Weights of a small transformer language model.
Architecture: rotary positions, no biases in attention or MLP, untied embeddings.
Training: a variant of Muon for these matrices, 762M tokens.
MLP neurons of a small language model. Each row is named by its layer, matrix (up: input weights) and neuron, and shows model dimensions 64-255. Each number is 500 + 50 x the weight over its row's rms, rounded and kept within 0 to 999. Numbers have three digits each.
Before each neuron's rows, "fires on" lists the tokens most often at its 100 highest values on Wikipedia text that the model never trained on; "fires after" lists the tokens most often just before its 100 highest values on Wikipedia text that the model never trained on.

fires on: "o", "ot", "ous", "ol", "is", "her"
fires after: " N", "v", " v", "ort", "N", " S"
L5.up156:474498422519524427538497583463550493525504524491497552464534552528451487500581494505548478505470506548510433560539493528456529519492436457385590408517485373469566440521535477530481469540564542496511491471445532471530492487442482553576540410429518490531505436492515537470414537597481573450520511471493578400465527468458534380501514530475526457590511525398534412412518539368455441528449414529522535526439492503435453533523565515495479523427472561548459436484552616509592503490516428492503522491441519423528559535487504591510494450420438489563349588531503424484457493515582508480

fires on: "ro", "l", "ee", "un", "ition", "ir"
fires after: " app", " w", "p", "d", " comm", " m"
L3.up356:433490524503546446546537496417554494571569505504543440515396483574532564513554573507459575529503520568421598551457579486422643510499548447531584468485466445489554508436428503488512447523560527581541588476500535469423396443479517516492492527502443503466453450477446481500468445533437484572546486395455508418479515492406551528514459592471519393478600509514465490557505559497529533469482503585491536554504439517519542529455545516473444529451478568487498486565486572461615488535486527501371593521426456503457442424417428549495522497484548464495479514408480515535444511461577593582

fires on: "g", "ed", "re", "ign", "el"
fires after: "ov", "er", " ag", "a", "ag", "ran"
L9.up578:575369543521543493356523556503465454425425507626470451541492487468549465533499534467567587573475451498472543407527504502489669510454503541525505458505487498519467548454432509474454496485551503589487370545477414555598409528504584522557485499485520546502529537508495459514560493481555488507454512358489527419509391515489557538469497526581411414528438432509566535433522485436493474449539444482474524480466573509492385509541505468466442460497548507484499528657467457436517553438510569534504434550506406517497500518480573521526555425579517533461472490483490467549456540491495415534

fires on: "2", "7", "8", "0", "9", "3"
fires after: " 19", "19", " 18", "20"
L4.up132:461490495523530531499558508433527478485563453463485432608514458424525535572542436474545512488496479537414505515511570390498540498558483487542532449475454540578543472513383533540534523476533482534491583451506555506483495478414476472415386442513587501423425400510496433559475470554522609420456512481522487524442492493525480374488488513532530514438433471448560553502538514455524477454480475471487460548496437515527382451594502495516507450570578512541519608410519444525515551566473528630553483497502554458536518512406525505487431462464419549511413549470552491518517536470531512519

fires on: "es", ".", "us", "ed", " |", "ap"
fires after: "L", ".", "e", " h", " W"
L7.up777:473535496467495522509468571462528463358464611429454507528501570424481491509462526517403655523516513430477472495471438479564411531494447554463429473547477527518491499436507466509468465556531512504433507550500629465453532490518575605542534562475428437576588512430498545484536548492510501530479385515490393505539509409517465500449454514453489526488504462474511478538499440513527546457479554480529524517511567493517531518505614463497615454592485514473499450511462484489421532506571490493520602598474533512561480467537407476552464528550422590427546504502489531596597538508468594487

fires on: "ely", "ly", " ab", "it", "il", "2"
fires after: "at", "p", "iv", "20", " P", "id"
L4.up342:406407526537551448462558452517507421510555517498472511472433482467518424452472517546531433437393519459408492507538476436481539557485490509500600466564472380562570480567484544439568445523516463498584468524394425548476433463429582606507507507584606571453483501492462494498491426529585499534498541500474564501471505548444563569540448438477471470450497452488490618497537455410439439574494561473554505487440451490506621557472552443484535529491491549515490492532469465530471503556449542535494565507542575503392506498424565433483513497457458589551484526491528429456536481521506529526

fires on: "th", "in", "ia", "e", "ian"
fires after: "u", "al", "i", "iz", "ac", "ab"
L2.up157:500523516539632474456528535497483438511582580518468616414497456547478477515467476531519542516521500511607448512490465447513494574434514479531548427442451457441436428545521565602358463431540518473591452563551471502575467498463478425503567459569450548532510499538435492542446469517529560556491507585488420459548504540559475580456565501546530460508473477516399515432393500472468522568444558432517503567507561457546430401459526598605560395471442599501477465548454526488482488439429484518582493562506505549462488546427508463403493595527509374554491457470448493495568481442392513500

fires on: "ed", "st", "ing"
fires after: " again", "ow", ",", "ign", " to", "im"
L4.up575:511545564556486549434435509489508534603489406559510557530404483493513476601569415466621507470503541519545604528499461469530487499470555498423389459500505478487613501544491498456511487503487526554512472487563558486511544592519418486464518422484494492503398582516528437504505465438528455467523565516450502554416528544438604491547510500540506556570385441480605438507485425549424541552437561483559497457541508432521605493475441540450490493502535495499462456518448519536439565500454463453457487592503523477487483454538435492536514492607399609437401566561530631576473482481417499453

fires on: "8", "2", "h", "7", "3", "0"
fires after: "19", " 18", " 19", "C", "20", " was"
L5.up468:472469504468540540482515493442469448496518501406598478508557575575479595572495540496482540467458490470462471494570511431528577475490544481504485404501502464517479495600477458520503530497528497536417488498462500457517494537545501515461554484497590577420426432570591431529497493564509525509463548462506401438531473502449512476548412534626467507456467503461568583482507482477537433571497516494519410493548491520530450447467418488529476516411445563558587457494485539452504499510554520592479551514541580425430539537425544568585425389465441585545543530530461523464538503510435577556

fires on: "\n", ".", ")."
fires after: "\n", "s", "==", "y"
L7.up8:483510519489576546532432589489463466494605544541416558528524475501540507556590482562566436443578563508569515436529488507556576510447541565497532507460539509469498559505479442590408489563447504512540444544495570485429548508478471526425518383430601489469471515458515435558571424494506571476497488455477494638521430544508463500441447536486481493529357528539488458478471508470418553468460468514540492471494529545462495501526474397445547541437404505537574440467484534508611577534542584502452449494534431495493481449537422481464501544634511540526516508415515497493588455412581514492

fires on: "y", "ic", "le", "us", "e"
fires after: "raph", "ist", "ens", "v", "t", "y"
L7.up86:525454536483496452551539418564482423513465478486511589462520441446458499513487501505529516581440431552523464440574546449421410448481486505513509485498376513495542445511480454472396517488448542537477502518546488543491485577561534392441544557525484551561558558438473536659502567459583473503463508519526543496546511460500457596510545490580509463479508539439517497497515615476453491493440578439539511482498520574520520378556437455488476437578543472534487468569417560510540508541512491508587498523526527633477400519516503393616476548535467561495516458444420539450475420535479518540

fires on: "2", "i", "il", "\n", "ir", "al"
fires after: "–", "p", " L", " P", "\n", " p"
L7.up868:457489523468525526427518561527480431512465521489574453460462492464490457531522546594442539498513653494481472498480487501458522434497406474448520575486465490442576537560442593500571510508531558504509523533520439539538558430511572594416473527528499465499494555530575476470492529592462448535505551480446481539574501549498481497456394523424590526521510489409590557410606532443510519505500493458587511475489408568478595526465495385485495468524554350510525452481603453629581542448493498557503498453535570527501493457483478487538499517463459569490489555501436437541511485455515499564

fires on: " |", " in"
fires after: " ", "ation", "."
L13.up340:559499494519554479605515615445547463447363463478482468386432543454462456503478513388502539553481527515476552544445408426614499487529558519500483512521501447515510515439482485397502449410440478427557500539537626514562572413406530584463542569431385423545544448528443513532503417454503566558520560457525456554485448554514442440547531559546511472401519483559508484425484519537545421488422447397503523504506475404541529492547463541524537409535548541433518481441575443492479531448656619494518498508495505484545472490515454532489487499555526463471513526480589430468533551479485560535

fires on: "o", "ot", "ir", "er", "our", "oot"
fires after: " N", " F", " S", " G", " n"
L3.up689:426457507482465479497588563471501507538549545462536510450510576419439355560511490544472473503400565485563432559522490516515552538579556465422548466585583514492496564508471470520533551449504526564496503440511511480540510528544451447525580446512456526456432480530548492494431555534480520398584461493542501471463562467532543531453500511425445525549531565385600447442415535589521544471496434401499527458433489506476533454546566556478586547574449524543527449441453461477519478563448464562537506433521493468475520498385537573406570469485410501521486467449587489421438479556532541449

fires on: "0", "2", "7", "9", "ts", "6"
fires after: " 19", " 18", "19", " Ar"
L4.up715:433473530485503487532417616417569501443549478422525559555585501548547429645536486515567580428533491478449421410507498476469525452452507513523529501463531514552533497536449513583455532532468480510554452511452613491396603519472527566506410469437515482485458480432554493616482479564542629475524497517488430526513467513541490490427486493517503481485428484488492490446473468440391542386367480416567516513437472572490452576504493438497509495554537510499499482538621512538573653539486549557495439506486529468492430530438444470512470524513419571544545472486519535500516479538613538502

fires on: "ory", "ch", "y", "er", "on", "ad"
fires after: "ist", "-", "C", "ic", "ur", " Count"
L3.up511:543452541479516560487502537541440581504557483451545624464488591562544527526500535519476507465510502607550492540538495459628424502523537526429465421474493493561485503496508526506518506599455497466486492471423440483528558434620510591666578507611520434535498532484547451536499458521504479561495539527468450502533438524457532467462441415495479518590530500522572532521456431455530444501490527491541467527565460465697427522458491402563542448470470542491479493387505470587488428455498490493554571464562517431442446590507451592488507415543516511402491550528458489523491446501499534605

fires on: "\n", "-", "e", "m"
fires after: "\n", " c"
L9.up847:461585671495633545521442483412490553562516523468499544468515461536604570519549404426519577484520483536519433468581547481534545496490521481549597515507522513495493525532453483566436565592541421439475407481474576540623531461498473470549664512521482477518439479471575554523524557489433532467487556498606470526448521423457436532488490558546511458486464570479384445481559516441435570521507566464488536514572477510511458478499543402359567464390484484547434405487445560436542514500484465464468557475585445556519399494492401462495491514547521517531506529464487455509512436428481531519

fires on: "4", "2", "5", "0", "u", "6"
fires after: " 19", "19", "′", " 18", "°", ":"
L5.up300:461430379444479510512464519447540496501527454499553520540555430633526554575500521411530568475458535558503476526552478377487577441518561501460453493515434524493515522514490426519566516507430513536556486469540583524490581525385575512412489548462569467391453504499545425484553493460547585472492517491555453426450469529534476489518409509477442497536432588508503472511508507499476498397483432482529534495481443526521569488538468422569458469542478486460582523507553439535538485563472586615435547476478482505566467491473547471515489446472435621522479500408466538470562473526492544528

fires on: "f", "hed", "or", "um", "o", "ent"
fires after: "c", "el", "ol", "ul"
L3.up462:488641491429536513477448572538493441490543482528485476501448454447399396538517473369489523522514441470482535500561558587511548487455547505481500508538510493543541472566472536568480547443497613542509483448558517499449447442444498493437585473492459582484405584489532403457385487495524501535455552529565458524439536497496451488497532513521525585419442436623488517569558491540541473529435578486461498545465516497509511499495397564510500479535521469447542508527452510487393545517527524513468490509491500449582535589540572361512501468507475429514452641580485535413525418480412448507

fires on: "\"", "ased", "l", "en", ":", "gan"
fires after: "t", "le", "ased", " be", " N", "rit"
L7.up957:443511485507541498545550478493467548525542515509597513474411462504548505547502478496516477457392456613503501492412483512463453575565540513453441487483519552419511499479505464452554475548411417483470486504465566507389524528572521448528576440470596545479519474469432546545544530419467480477442370401497584453487405445567477415501381510505497465469534470422436496496581523556492437525451570457592389593519504495525604508591494503492517501478475575467534536548419487420493473503500459428497473448514468515535545487483563502557553495481514547500445584444552466477506476501516582506

fires on: "ag", "c", "t", "eng", "ors"
fires after: "an", " an", " ", "at", "ic", " or"
L3.up334:546566495398542554460443440434430472493580457464543541452506481463508515496568557519421541458571498552562503532487446389470579567539550539537451579526526466484499498520528525496425411443532504569497434506593547468545541481532447480404535417407499451546427501529494501582537507468505516468516522488595496526445522607540454481439511524441508503570559502455451516483371520527472429536555455442516434550509490536581478508470570486430488422494482419563439401454471590493501538458540578395457490578545407414504542445540530519518459433453426523507487425461440509501539474483524489500

fires on: "ed", "ect", "ch", "ome", "oss", "s"
fires after: " B", "a", "j", "ou", " R", "al"
L2.up881:501531422613474576541543450510552484543504432554519485543455558575493495555504495470427506540510481500460548566576470589559507463511482482446510505594540473490615472500511450466403418518488460600583492548540496591509520469601523604443491590503475534414388548568572549510526459460460476464545461548418567525522462394515520507617509456504472425456550545590544508479575493428351462440475455532477497483477461494436519466489522516557400479466445472571435538501455474459497486522555568548453469459537481538497467373473416556606557500541478536382545452493471551488439561547478508509

fires on: "e", "k", "rough", "ot", "pe", "in"
fires after: "rom", "v", "l", "ro", " b"
L2.up219:503428461424588401452440433367562528534482547551510420567532484499426420477457515559422460500528535437438519543546418539493558430484547457496525443526490477551428505502485464476509442461408455530530526454499477509450513480615444619466577532460520449460472492437520433552478526417425559657606509531437571488527537535504458603524522567527464528506491475538448506480528525523509435528544480419515501600527532456463597497541536419429499518510566413637422519500497609514573534548505559508598445527519452513475456498532404571503485434566506510463556514577515527443493523487543519515

fires on: "l", "te", "et", "h", "y", "i"
fires after: " p", " D", "y", "ou", "raph"
L5.up716:472531546447459484578455480559485417539427468471511556439495482472421475524496499440511460441478498518464550472461445544512519541528570501537449510503447543527441472543468482519563476449494531489502468616445412484505517522532458484460519524455527478458534438464612494518411440519431411480450564447474405440520553569442553534489427500449511547497577482404515622491536583498539522561528452422520535479563540481588522458537453429460459501416489680571537468522501586587570573560512511512590583482501545520542509448443445473487432531466489475448502477559467460489456592544355470551